{
  "d_mlp": 768,
  "bias": "none",
  "init_std_qkv": 0.0255,
  "warmup_steps": 200,
  "decay_shape": "linear"
}
MLP neurons of a small language model. Each row is named by its layer, matrix (gate and up: input weights) and neuron, and shows model dimensions 32-159. Each number is 128 + 32 x the weight over its row's rms, rounded and kept within 0 to 255. Numbers have three digits each. A neuron's up and down rows have the sign that makes its largest values positive.
Before each neuron's rows, "fires in" lists the words (lower case) most often at its 100 highest values on Wikipedia text that the model never trained on. A number after a token or word is its count.

fires in: "times" 16, "wrote" 12, "never" 8, "get" 6, "until" 6, "twenty" 5
L5.gate195:134139130093128172124127127165140132124189167086168115141156119132087140094079161180100154104179137158153141118137164052093125074124106088195109111096115144091146159179111148146150154100076161137152144109095116112058121133144050099119102099155140128122147144134211101160134113105099072112136152068165186084129076132110141074096104149119150132104121061131114123098161096155096124107197
L5.up195:157127087107102182127133115108154186107115167156059108169122093087107144109136118104184132101098132145197140108188147125136175110138159121093109116156094117158152124149078112122136130130103155170169070169161085089124113187114157140098117131139157145206154093171147109121107164086123131123149116183128119079130140066121194086182172108154128134095145145117108133059076053087137158118128

fires in: "four" 14, "six" 10, "seven" 9, "fifty" 6, "five" 6, "three" 6
L4.gate578:158093129110170118111131126170111127116097176126153072098157152056087155140087115073179116135094171152105109100167134125081135092180194122138174087107169075190112129118192184110116148103140117141126062084056083109118105126131124124204093105079159097078062145090176092148159140102105061200108151153127134136157159087154124126103157096151189122148119129123114149074085122103091100124077
L4.up578:126103105089200148153150125148123129166070113142141073162151134077099134158146141085133129127159149088115109177180138131072110104110202165097160115140152043117141182149186137111161177098152151093097116120081074103163069107109111152187147093095148122095101154115147122133211149066110146221131161129125092106113157133142126177104143101114169134126120149155155129110102100116083159078090

fires in: "became" 17, "in" 9, "becoming" 8, "as" 8, "become" 7, "since" 6
L5.gate704:109068123127125123169154038075079082178111090072136193147110171191119159189148162095059072145135165085126124165125157081089116120136129091089086093190094123131108075110102115082111142135110126177179077112086103082174113119103202117162126137135149163097167131151179142090115070160151145114129105098110122096104154128125149110149123086110095104114115130138139161063150120097097160137147
L5.up704:062097083068134110163140157181097111130120125122173148139121093106086148091122173107148109146157072150088171147144119103143098113100159102180072191135104150109167114111129208117118119114020150104145122120128147081100129109185086134152115162165158127142145104134099085131112134116139129120169089106090080151125132199101151076090139101147117134058154142174142103170159091135124138149117

fires in: "no" 32, "all" 7, "total" 7, "super" 6, "superjazz" 5
L2.gate694:081099110162130105079097110188146161140111148123191113110147107198129196081104149167162085150108099116116131185176104136146074100090171111129114143102205159122159085064099161104152091128134120103110121120102139166098102218160105136072102123087141127164149116096089110153073133100079124173109150100102139098085114172139121116124146109107145137097105130140131153092126166099154118133079
L2.up694:129068076145141163084067124149129134166126153119167126123159124109082158129148136118092140154092134112138150167165126138162056129151143103132111145137149165126124078124053122064116123132117105135086109102144139169158090219173106123079155135144193056113147144128127078117162143155109108161106132097081133119106081086158119127141166062128152185070091142135195147112171078072152104141121

fires in: "where" 28, "that" 12, "and" 8, "abu" 7, "while" 4
L4.gate301:082113167132088126106080088185097155089149172110179180134147143139120101110091166143143128163106141121159166110134171132101177104080129131136105130091165151121152125126171133097083130115120158131072161103083125140106157133143140191096059131068110111148076121082139168157174128132092143135095121110122119115170105128156121116181119138182143167157117093120129124205101080149180103130126
L4.up301:139164055168065125108121083122140170107090090150112109133145135126062141126125109038111111160121141121119146160139168157110106139147122160079106148125107152103145096123116154120106081144201113140104083109109131071145133129119118101137155164086126165103181134118118157115128082109124130145117142098099103127118147121125111105181091111069180112183114084132178117118117108092094078127131

fires in: "as" 25, "san" 11, "years" 9, "asher" 5, "patients" 5
L5.gate260:102062126085161106126194118139078115161121162157142109136175121103136112118109206142105240114072083159132107134191148103124114123125144133138127175133095152136177203155078071202096155122118164164069122112131110135070114081149113152154124142130146143138178148089068145172114139124081093135101115118136116132128095109119133145118075090163126166168178184114080129127154111119126144102103
L5.up260:132114122118142151132130116103175157098134140109132130141112122068091153185140110149124169160147138191145100062157188071108065158175142141148131162138144148093142117162092110157102174194160148127094146122117172104102125055140105059149144113160164099115119104163186138169095113133151159106164084161101143101168112129120139120125111187164123134128127119134145126110089080058133149134113

fires in: "to" 30, "of" 10, "for" 8, "were" 7, "despite" 7, "by" 6
L8.gate24:118112105143105125046129161113130165097096091167161168101178110147127152056168140129078124195107170108141111097177120107124078112113113097141117078098146181109090114165105080159124135093167163158182152192115107083167120158145106159100153099118117154137135163089102161137169101118130109134109122085122139183144151127136162072154189149117134136146071127061168157086140130151130118178149
L8.up24:077172113185044137100144117141145043134109169131123117102093094132130130134117102080146146150065160107108129107102125105150069178149078152102077127126164096091051171105106062119070107165108139161079131168104077124137142080114101173133158092119085152176092144095129037166157152155166144149141158067158110101137138182155098100171127070157121114105125151060144136123160101179140117163142

fires in: "year" 18, "years" 14, "season" 11, "months" 7, "rounds" 5
L5.gate274:075145125170132130224129125142102116182097094173147042107063147160096113133208086097190091146108061106134161137183144145140182115126156255112068120131109126105103112201058163189093122114113090055091187114147131116105113123168133100070110161134145150080159132027112115132114136080141128100129101130159213169134151136147199086122112158126108129121155125186154074145135128130142123152125
L5.up274:143148085111168095193109081160100124110206147122189077114037163147110179152199076107121088155128104080128070117169124119164141140117140118113099143081094138111118146131089174166136102132067138106150125143181124103161118046195149075088108104142161156082204104092170153083104153114166109102118135131159183094146135131143092129117117138163113133190111164171108071135188137141161144128113

fires in: "to" 22, "of" 18, "by" 5, "in" 5, "following" 4, "causing" 4
L8.gate153:110180112126130159093117090073147077115195175049146118123137115168155162068146145100140117082108094089165119119110095077117170137089093114086140126122137161149144100131116126173098102153109168113153141149083158099147158131092155087192121113141143176121134113039180104152127182174111122193056164112154132104131141104140082072144141093111106074135130133127156160128165124104100054153152
L8.up153:093126143115088201074070186110157121104125147133111117099129126165134124075104141115132166122153135040139144146113114079134132202109122166066091112081088101073096079138166150107068079065118215097198146160123099092117115117119108190139098061150100093070137197158186128152133130117128137110106116124159152143130156116144173130086181138120099086122089140045110127126181122140107114138167

fires in: "of" 41, "less" 8, "development" 8, "last" 6, "top" 4, "most" 4
L4.gate92:135044041134079102141142112099140080078083116133162141046073126123114096173116093182123089078129116094179091157134138111122142129068157160139136176196127111136154128165059099152108182137114170157133134120101113128142148061155086177133118119110109073084113150168115102142165157119085171129105136144113126089119135096118108126128078094079060058159149129167099108087172093171191122142112
L4.up92:131077220116104094079076130133097109127160194085161116122124073125089140141138118109099143170169141183129078136129065149140172192110093116149064117098173180111102184082089103107145148174208131122129170137097152128103159081138171148185112088137128064129088137189115098119098137147122177091129142076155095142129083179159171116189143130133122135094118079151120151148129110127096095115049

fires in: "received" 16, "won" 14, "took" 14, "takes" 9, "taking" 6
L4.gate344:143122149169176129084133117134123139169132110117151165074118091097073075121095160116138112110118124066190125107174124160059119167144114121150077077122072127123120114149115164099150119148171100076153086165165118137162160128100090150107168083141166138111209158156193142071120160123142147103105091105131148125186138113052162095129113135100130102160126177119085078101117147106082104108215
L4.up344:122163168168152151073109169103134101171134120128162135082100106078042064128114139164115098128085129071233113111190130120101103125172128102129102120150103130142157137116068110120151211137172094129113113104203138084117122121121067173094139103083132178081255141120138169152166119127109124165111085129139173095195132152112128107104071102061136109114156192174100097107131146107080117105117

fires in: "career" 39, "relationship" 4, "relations" 4, "occupation" 4, "tradition" 4
L2.gate767:148070173122065131119124100118109147066107104092109135157123100147132144133115139128082091166082106150124086217076130128118160140146129095185126114155089078183138094095069072137109143115118158089133127145095099128134064107079105121095058190128141154124142125132114129139060109084155094153107145124131061126104095129155115146098102142104121128131140103150212148169125123125097135095146
L2.up767:142079140096087086132110082073048052084099107149102138147155137157104106167101121147131078092098102122126096156145131125130144135118055172157066147163139133124113101050059110146134068167145117084121115104175142098139132159083125119172122135093129215126178097137152084115119089137138110079109096133138108121176079106106067098153104101137119105139144139181164161154117111152071148118176

fires in: "a" 26, "very" 7, "less" 6, "its" 5, "same" 5, "most" 5
L8.gate39:092108143138126126131137145110194178100128052116150140110139106088160143103170061180145095037159106160193114056132146124182105119119126142132119242135210104144069139095118137170159119151162144065105132109126075144146111126140116184123150130117122170112131111166095118152193083154107139107104094127102084155165143129105102089118107123127118159158120132145076128181143127097136059122132
L8.up39:064130144115126172158146088129092135127077090071175167094131071190136128123112069113126114117187107138137124125125108129134094174147099142158157128148148104147125117128108171164167130178126161152157152109170139153137127098131092124102136171140138112137147108123136109130156167097095154080075120136124115125147143139201085087140094083197124142157137129202125129109155127129084106098126

fires in: "to" 44, "on" 15, "by" 7, "out" 4
L6.gate277:119133099094169145075101168109112128088109162130118167129121182149160110138143142079175137138116098142127120169098141123117091119185150143081120142162134095100137101147142195112057125165131119120114128101125171144129190165106117144171176125174105159084168158130048126099113161127155176145132136116157137118137068162140140173140135142086116112143126144097109156105142170168093105185107
L6.up277:082125145088088157080124125099175096099121119178097182110071070121150155141136154109085163100094146195096154165095080086123139139131118144176097154163107105093164149162112132167073168118157100152169177089100124121203081140156047162149182117101118125139161157146171159158095094185134184132099148086167106156174043123106101096166171152137080071105159163157138188137118175154159129102135

fires in: "years" 27, "months" 12, "days" 12, "year" 9, "seconds" 8
L6.gate354:120151121183131116107052128121112138132143141112138188164150114102109147128098131125121149189090112107155115136146151122148122086079121182116096163125113123133185115129085125122135150148128142100125126138105107121132125170095121131109147080143206160061135158096141089037099138099104153137064106164189074135150133081160096148069098112102159114094152125124126129149108105134116166148168
L6.up354:119087120151107176161105121159145107161101115135130162165107165107085088085179104149112162143135108133126162121159080145126149144141175180125096123089087153183160154173106102146128154098113089140074149134190132128120117116118172112129087165119170139093198155106131083079139108060166145134181143070084085088143142108144139147096135138165144093187176168091115141129125172120126107124120

fires in: "from" 42, "leading" 6, "led" 5
L8.gate292:155137152100082124197143064122150072109135119161169135097117152137200127113142147112200107179123126130138121164155119125097175121118108124169100092111106095162101139104119085168144108104059092151158119114146068160094207166110146112140072132140133127150119130176153165065198109129145103089082150129113086163139101093143115140109123146122110124164102146132123115154135138170084119099045
L8.up292:129130120137135125154137175107183156075069113158102115118168074105137086109131027082111154114126137109125135107078095121126139073170099115096144148167154131105151134125159099129099144175125120133103087129091116134109152123092132128142058083126079121120135103164169064098132143127111122129122112131115153138149102136098138137111137189126132086201129116135143147105138108097106123155125

fires in: "one" 71, "two" 13, "seven" 9
L2.gate35:085095161144047116138137124176159094110115124158149137176088139132107209116063142089161098051143127141133160080091164120091129114098132147116141139111160086145091100079164132119107133132112126173120127109107147133109183128119115142098094143149114168151123116141098068072159153174123140197133125169115190068134167124186096163094135127126166113174163146122122154141094141078110106086133
L2.up35:132164114156106143113080128107140103124084184227184139183155116165087153113120123119087110025179146142087123135108113125086105149169074142184178098111187151092114128128111134152138134112055125116147126120089113173094165159114102101085080092092085060113120110103115145047156100127114141103195176121118118105179150095124070082135147159125135142138166137174090131107108142122133110124136

fires in: "have" 29, "has" 20, "can" 11, "must" 9
L5.gate263:157118111143184144176145120144068110114082130113191134097130099121141162094099134138108138150068056112167120065068154138117135150093137208219100124132140151134109110120112107131086120147152130161127129145104147122142091153110127092110065132176076125119133122097078165103157127114180241172163137136158137188156173171113132117111117139165089202128093137050132117155172042170082121107124
L5.up263:149118110135138134068147103109121145108126166115142175200129079044154115044089184118130142207136126121129148110149132133089169114138168123169122150115125131118120145096145109129067124117158151150109099104119182185117127139095132107150167175126069155150136185155133206057142122096205162136086134134109054127082084083157138103126099145172160165205152125117149087171111127181079150104122

fires in: "father" 17, "son" 13, "prince" 10, "saint" 5, "unidentified" 4, "seattle" 4
L5.gate124:121116132142074108119116111116112126147151111076086126091117105136158133112170197101120130103123121151105169142194113063080168083151128125104096117149097188098122129205150157117138186110183099162092174134119091153105167076114113155054095105143078177158154107100131078151170185124167162187159170099172093152135121104071122163128041144154135102128158122098068105125155144111165154139119
L5.up124:102107128124132117119129105112120093090157099193082070105176136145086145124156112088147147175151097141100169184168089161146143109126137141154097117164163109095129054114143093091133160186130121101090102087120134169178119142127109186146129141054163126082106145116117167186148107176179111169130123092120122151112117115119172099172120113166095111093085107133114097122100121118090113167175

fires in: "as" 75, "asher" 4
L4.gate629:129121113080135082090143111127101048111130084032130118218132159171107069146102162155079090105166127146171078154084166113182121101219102050117089189093169172111120119145168120179125100101116138126085131152107112105081098110122102101148107119148166102154111096153162170113124068120142123192156181179174134109072161157139105142097145116194133178118124146164165104168136101158138130193119
L4.up629:054172113090202108129156111167116094108153198129120115210106163159084156124102132102088114092199125145147098159158128168109087122154184121143089160146113114153106158094118100156116123120146102154121164067084117169122092146138099157106126112098163145121110133126128118080094108142176112125154097129166126149091106175135142109104137125133111101084163174144107112158096126157151160189129

fires in: "three" 10, "seven" 9, "five" 9, "four" 9, "two" 8, "twenty" 5
L2.gate685:154180111068102122109140120085098143078114104194115123169155126139068117150112124150143130092076115084088146121123127164126096099150119176147157160112145100108092088143131150149159112076105147145141090096150093142142104188169101086101118142102098084122136101115119155127131098107142130156114167169084125136190081123127096100075130178079147134153146242124105121123166112112091117128190
L2.up685:149116111143142162100165124126113112092167196176124171144115087136090084210137153167177098135147166105099081142137083159036133141087120149146211130113141074120045114122185123114105059082146173101153125116132098126090117158119114117091129123065053156097121101087122136091136116174069110186116170095094143162158104136093147105154141123105148140106183213155150062111144145107142125146188

fires in: "one" 45, "two" 11, "three" 5, "1905" 4
L8.gate662:173124109106141151146152154078080142073101114192121121139174165098070163174093129136128113137135091136150127175114194109140174124135120103082143183116112096116090151152148091059140139049166143106120068121130099092074071109090100129109150160149103125164111107165160109156101127095090156138092150125128153183169122190151123151131150088105138087133113174114145137165143023131112135144075
L8.up662:173110078157135116105114100121145088146152178174135174160123167141136094086095169128105107126151122203126096126122141247136095159143110125131128106078197172155114135122136161076109119141143186109138162075153187087156117068060133155097072159073139122183120103134154125115116124125213101158172120136097166191073052133143124121060067099094160121143139094168092167096076154107114126158128

fires in: "well" 21, "again" 9, "now" 8, "events" 8, "will" 7
L2.gate440:092178088204137154126135129108069084139100160061125173165135072117039094113100086144112133146113166120062109108177126096114149108135120074150172079155077069128129195099102091086112152104046119076108102108083166114179162163091172127100133152132148130100165156127163116162151146139054132112160106145099137090136116122133093125113171183124118115061183103143170151117126159143083166096149
L2.up440:114176089201150140130146147102123106146096165113059132158155112123103165132136124132104170167138118166133071090142113077151161108173126119171143118130125144092137166134064107129116113110064143100137159107135127123168164181065168083103155094105125106111127176098150096103109129173115095112092124151123141104122121137139151119099145197074133116121159072150125132080150136155097093081187

fires in: "of" 41, "for" 10, "from" 9, "in" 7, "ga" 6, "with" 4
L8.gate622:044121101137082148159096072214129112106198134055169178115138109185082098140119168141185101156103155143159137119168107115147151088109154115137116109178173113152164133170155089132140140154148115091083093084142127163171114104114098089106130135133160191091088174143082118119110154127159109128117115109139151133130113150103141114156147171167184084154181175095088097101145138133120126147165
L8.up622:069165084100105117150144123092164104122127139139164103079130105102172074146067125094097153147157113066154132116129116115114175117150195126109150137166134141129130145187142100108125122096141123094148168081119139160137171127113128091163109161113120084136056113135172093142052158083073082123149165112142080141116121139082142144128210137175099145129096151118131134161134133079115141096122

fires in: "over" 27, "under" 26, "around" 12, "overall" 4, "takeover" 4, "underground" 4
L2.gate664:128124108073120135126122124104027185166135155126143130102022105066102129112062238151189142126132111098108121114087123126123137131148074131107148137141127135137157137133090108152126189139079101082188119102123132141183129161138154082071151092146162177150121104105151093090116118115166147107103092122109115151204127158085106147150082154121170112138077117105141162144147106131202078167091
L2.up664:128167098082150152112182156162075207159138141201168126138092114113116160126045223146147139141131096147108144108105077132130108123152101215107159156129079116185171164107103068146171162139103148146123140093102144141160134087093101123120110107158150142141106117135070127062087097116104149137073148168108113090154120163101065149138094174073164060093116120145162134144180170087184085180092

fires in: "on" 42, "for" 31
L5.gate165:094096191191104109175174140109113166144096140132138117151125154142107109148154140127145099128121142093116108075188111128106100134112128052116091114130055222118125109146156121117119110112080074116165166140135099068102153149123101101114135099160187171099091127098121133116120138121181096167169092114127185112097114110132109115117069144064146158190115046146132108108070144086071097162136
L5.up165:117131179161115117121152095119114089149120102183140148144110139150122108172157111079139127173088090116064108125123168183174113104148177096130157101113092134143152132220116103101124073157148137133150148151106102122169133136106101067136078125147154117146163073156122154128090160058076092208131184073092128150120125165122096164115178148095104142098126119140145139106109148099108114112154

fires in: "under" 35, "wilson" 5, "underground" 4, "upper" 4, "thunder" 4
L4.gate235:194108113152158163193130163151105104098137120103128130083184129131192152153055176124104095157079123092143104155148175158146148165135141089168153129171155084136141176075112160021099151075153162104116093111117124083174106154143109103130159121159161104131053162148120107108169106090054137138119165131117101104117115137104078059197052172097109108147050076150096084128137147183170068122123
L4.up235:130057181099143147166074154173112156144179118145116108114146145131119106127106169108108066117147091129125147115141154093104182170101076074062133140121130081090169084107138119153071190063131105105128139056141145130143152111144197123122178080109109176180113106093145114125149133135158080092077140117112043112086135123086136083144057178098170073135162126112125197065151193122176080196128

fires in: "rus" 12, "novel" 11, "game" 10, "treatment" 7, "developed" 5, "games" 5
L4.gate354:148151085129202133089122137081092093145164116172147160108154142110153114086125084098121185083146183086124187055146107121153104131112122141077129125100165110117102107139133131114186119108145043139180178122164109120188138135159158089112150113192156085128152161130154159145171157048112152118157078086124126173179139128129161120158132156118166101112111155098138124118094180136089155167096
L4.up354:119105118102107132118162105156145150150141107127148134131178128106120094142107138116145127203168140077117168124127063131144103130080095131110101076105154105128164153154098195084181200144109099114181096124090155154117086139117153140098175134129127138129173137126150116156175162117209109149123172055176172148103158122131052157120167136131143110135161128115167087121117136174098086122170

fires in: "one" 34, "two" 14, "five" 5, "three" 5, "no" 4, "four" 4
L5.gate756:158108063138142076106067082163101104150120169106131173160134163104020153133169116098106164077120093055097154142211127109192204157135201167138116077096075178144152133046166131098137155134142137153143151104088118095137146138180127116151070094130166104143136178138092121134134087119139053103179151098121182088185174122153089085140152111074117156176105105148161138099163101152150184089122
L5.up756:161118098124119152085082152155109095113069096161189159137108129175154173115165124133153108135098125148092129174188098127141178147055143188142101103124123126157116122138105155142061102124089131160158139097113135106168148093074056137132099061083117139078190134071101140125153141135153145140082183183152143133130095105193120124121154160101197157131086141151158142108140207090144196169095

fires in: "its" 32, "new" 26, "original" 11
L2.gate41:148085128147106112165172130174126082169139147133140172123110123144126145144121104099099109135171076179128128057109130133138156119126124163148164160191163125142181077130115091096177079126089107091124149144172093186107084105107122061112151083161123184135058081150160117129154125107121167121166127114132119105085122125116145158106104101185160113157112116160140142103075139113098041169031
L2.up41:115058176125161143171159074115121044096159144155100163152079122130105111146117105072126084217180058149107143128124090122144166092072107162094157166183140143114194080116115106126149097200153110099125183132153106158088127087104162093153167051142152157171059112117142093100116121127092158130141107106118061080130168127164146153099101052141139072148095127118143134085097158113100112128092

fires in: "of" 31, "much" 12, "less" 9, "more" 9
L8.gate437:101143083054187156154107165129078126094112133094087136050076136111113099133123139133118094136093141186132104076152131140137131110142125098146083145098119156124130128141179220117162082157180124058153091147116109133078115138141135147087158073080144102141118131091125151137138132131131091089131109081158129078144170164093147128131142128113128182091142111130171091127093144164114124116170
L8.up437:136116050054157106099147130122141150181137129166155156139127118127092157142144145129080110140075137081154101078126132225127140119082098143145180193139117184156159101154125140113131097209120175128168140109164109088142106161076083191152131111138127151192052127124166052139165149152121127159136097115086141179102124161107137177119114139122125206109120105184115126153162104124114109106151

fires in: "for" 43, "footballer" 7, "illinois" 6, "cast" 4
L8.gate761:154115142126094067102170158157139068157161120111130104158136072123103094166150131169088131100131128126126085068137168123124127097106078110173089098123156126130072061132143100094121167127092105058076155176068137143164183125139086193095152126124113175168081142054133160157136186098131171136128111147055126113105155106128078127124126121163096089102171110119164132096066135105113137111140
L8.up761:128153094080087147131144095173121113148153102145170141120186123196121134116169134155178120186073096058122137099140153153144145117100112065107171142085110100123095173091110104084071095143129136151131145209166200094136111114122070096145119210095137183071154152104139130220125192029113118112078062105094163117109161086125163143155148154114086119134116097085150159094165153165096160145130

fires in: "this" 59, "next" 7, "led" 6, "extended" 5, "attributed" 4
L2.gate505:126120142123120119084146120126144172174098090121151153134164163120107166092151107110076157162052097087109144128111104140103138174057112125116102125097140136177125101095148129127126160095069151170123102052100154154024190153116134157130071106079150146112135129110160137092156138158148126115097107134137083133139024120168141048143134119163131118144180152095106146170086104181147163144155
L2.up505:123165149072113116073152103155172180162138100151164185109165154107167168077128049099111136106080124080088156115116102135092129178097139145097138107121109122170194119116151139159142151125073150128143119086150163175042168138137092092077096141106094115098195094088167109066142129128156154074066156136139163159185094081155157079106160157151132097168162127018066080117142129134153145158161

fires in: "singer" 11, "party" 10, "actress" 9, "episode" 9, "active" 8, "actor" 7
L2.gate738:100105133121128129150131184176143152132133114077141130111111163180094121108122094070166083097122161114104098132162120087132136137202139104127122060092200103129106112135088097071124146089106150136086084111168142066105088044131128125153151127152152093173156129150130065129083152159099061131125173083175065144134084166158127146114114069117028164077099102152153111139095167094169196091119
L2.up738:115125152126090062145119193075129206146145147075091225102139169179155138181165143116143096098175124098125129143153126059168135194118127115110141090075171163108130105137154171151131170191109155136148133186115097068097057152083130108094111078080173132176150143101105122141100194130119093131143151130157121109121127107083111115155110096162141132104145150153086087117110126161142139072152

fires in: "has" 28, "due" 18, "have" 16, "committee" 6, "according" 5, "had" 4
L5.gate156:135105126102149158148177071127108153101096088145150119207141081160152100129116111125179168182194119129095102158143102086198093126074126139109120088124048116146141165177132050115130105138162098159171151159151099106139098094158101152158118145152165144143143094114145210127161150075073120138124114165102087116140101127112142130107134152130181118113106126131158189120135130085118144189180
L5.up156:079115070058093115085153115130153086145165131114168114152136095136156137175152087070188150099100152070059155118151119096120143107071119162137167073116093164072074163146112099128109129120191108201147135182129121134187100125090103192128123167162090148081170159119087112136069177121077114103124128177149130129178113150123124149140089097107160124144078142161151129095137081148170070118115

fires in: "its" 61, "their" 32
L2.gate525:151110157144069071136152145164099129115120126146143216118095136135135105163130145125160095156110173132151092135173114163086090161169142153119125170163140124197099090117149067147114078120133113139120095189167122166136103100131109136094086112091147129181077167134116110174113084143147125178129163147090097166099164177105113133106129083126142129127163138114146122125137149133100151118096
L2.up525:106114157200119081160102121147071092167112115089123170125097093067141102147102119143137104146113115136104191160078140104175152184113168114141161198105105119129131119125125117165144127130159150112129116129145144134176144094099188151113111118172156154097083196189108096135174082151102163125166099140096121172141176192130114184135105090125081162109114144115121123110153108165153105107105

fires in: "of" 78
L8.gate293:127145137149136138157097152119135112091133121134130118166145152118126131083152157119066093098108119114078150126129107128127135145147111094108146129128101140187177168163115119084117119123165104128189089063156143086101070137106101153108106138109149058192130100163102142128119116144189108064081064103067181108129000170137171139127152099127147144080121101047161162115130128113162150176130
L8.up293:150033114065124120081114081168093109115137125144143105115117123117112195130088162109128126114062110104146129162147177168189123144125169110160150127096134172083133129136111173094129139099144127090156138183156118125053097128178152163122123129135078106087217137083144138165094083118116098163114092086171135110082166164086161085178112142103116145082161127166095120127179127080095121159147

fires in: "has" 26, "have" 14, "not" 13, "also" 11, "never" 9, "soon" 4
L6.gate440:119116138159099096139133094092185147164137120093119164105109064202125120078124108147139142083155143139107129112112159055078121118094119117126155093085114125122102126140160172122185092094098112112099160164072132115115146128180100107065137111110129106116105137095104110085077115140117114096142089103107099149081119107105185101058066098095161138162057133142062131106140142106106115152076
L6.up440:093135037142099189140148108082094141151068129127153118162119122166157138066110165132143151137141105113094116153083166088152124122115134133124138156131113113067147085099112133142194134131169138133095156136142170088170059144107128147163154124115127133089121151084122080126151103073056111113085088132168078100144068151119127150128103108123136146167065140181090117123124148115086096136124

fires in: "game" 20, "title" 18, "games" 9, "story" 9, "novel" 8, "adventure" 8
L2.gate743:179092081148168137117088108149120149131113102098147123128117110161154138141110118134132166147103112135092139142088113128143129194130139105141136104103120144133099132136069060177179130140112151103157166197182146095096117117127200128158171108126099157115167146105157102077145076100161171097147092104150158099152140080087174127080191164141162176180117175080100169137171185171129118158172
L2.up743:171115121107158152117139111176072113111161142106124136132119106108135126131145094109100145091089165111147199196108085158119152083063101135122053165145107088163207131174118109150206126105180191131134203062122158190142125123181150134148122154100097099082095138132205154160065128144129130156132103139139161156161133199157124120127124113133084157164146151130120114135090148113107136182148

fires in: "for" 24, "takes" 9, "after" 9, "spent" 5, "taking" 4
L8.gate29:150121121149125141114121100081109120047165127092111127168161065122108070105130139160158121102071167088102127083146112109128073141069153102112129088130124180140137139109114130106128075128131089145167130135137101138083122133160098138085116161123135182150052135151136115071113178113077122087055126142178113065162111129125158159074137070129140060138109138058128171091111126115131134109125
L8.up29:127168126129122137084118141079103079158120169149109101139145066096069118104163190125119141149125144092161126076150164139110102087163177134134095109123093120128096161111117021131184103123072143100140174107073137106043159166076121144145130084139088160104100144145074094134143161145153138119109102092140113114153079162156115163078159041112156085073133131132091135106052151144136169107094

fires in: "also" 54, "later" 8, "only" 7, "and" 5, "then" 5
L8.gate54:103132136132105128167084038101189150114134103109110122194104128078103165116099137126087117093146140161118125102110134136137140131117137119175117143134116121121138146078184140104118076126139103126143110112079157185123129087154130092128108080070126089108188094125073120093127154105103121097083108090137097086116131092126111124116091132109139178074149109230083127137109167122077152074168
L8.up54:166119161115118082095128144043109154194132122137165095088127136139089142073129117088170120131160126092116188114107131171105067120211188112136115243165132093093174164131200148071152096139124101135182167126107146107109175103066142138080129147093096119136162102109154155104168122164120122159156134135119159154125143169091142069129108180096153129146060127137118154140098122190169086161142

fires in: "had" 52, "has" 30, "have" 18
L2.gate136:135127109150117123071138067116090116106095126121150114115125101138099053120100097099152126162176163092089111154155145135129143136156169200145139130103155101130047131128166111157155151151169194105096103190106133142170147116168134170056154161094074148114176107064089135161195103120145127115133142120133113169054149146065113093141132126109211154154116117135134114033115131088127114117142
L2.up136:113127070083117104074105110115156102109131142094115131121157134119082097098088126123103142182167114072115106117160170154157193080151070149180139142085174129152061134168122155050212142123156129099074089131141109209150099090129137129123129127087148118139145159141070159165165095097120062091135162195102062143065158075154158142174103114116176162120169129130110133074120131088153098184130

fires in: "under" 21, "which" 9, "stream" 6, "instead" 6, "upper" 5, "expedition" 4
L4.gate483:181125110146112133076090159066102142064149103122090187190137146146124146098096181136154124119122148218096199150131147097161072126145147140066115168108074144138171131139081172108092150165117105121144097165095127145091133141096101130121109161144149165132148235168150142111155141104150085148106139086163166127114134145097107077168110114115125086111143106135106099103108127112131115133123
L4.up483:151068134188125220136042132165118142126197156120107145178094103128145115178063093081170072154117075160125176121149058234167121050159075118070211188138168155089149110126115131136074142091122135173132071152148192122116142162174117109094106123128126140169123161150121106068157130109094182124150170155198141181078045134112161129129086140113073114159152166131104096124100116118122160157159

fires in: "late" 18, "early" 18, "led" 16, "further" 9, "southern" 5, "earlier" 4
L2.gate300:125159126155141142111187130180117150156147139147136140084117185124148143152078159039118098088083122120098070152112130106101171139135172109066143198130195055170164061113121102093169082123086120165151163145107150183117131110121146165115145087114117110098128128119082101145158107131123080098081145100118108139133068145146151125177064107207139111178160086156172160119109175135062084174137
L2.up300:114144134187069158151163111096124121124139129163191140079116114162070146128191129071147141090107135102131127129089081172132192158098107123135151115127112122171166143162110092096137076217138127160100073154131151107139158166154099176087153127164110069159068099145166098063149130108147099114079135106129133111083096203181140132127173194152067156105120112153141145096140151131113114118113

fires in: "had" 62, "has" 23, "have" 15
L2.gate730:143121151182199129145186104115139101137120126080126118118070084182176081083085146143150171185117118144139089128081120117174146107117135133149134101143154113169082147144142098177140149089144153155115133176134142114173134111102130114158102117158126124178174147101110156086147184118182145175093129166174115160088157086080135127122060139110218147113098116072132123067112078192100146114131
L2.up730:088110142138148098111117055118128095131060116037063128076118125185123137106141150085108194160129067099120133136080138103204150066149073113167124141151107129176127162115060097191086156118132114161116145160178091133088149114121121137153109150150158154151131130078107121097173100126116123167114135221105122129129171118076120088070114139099166154157163117112107112119140081132117169140137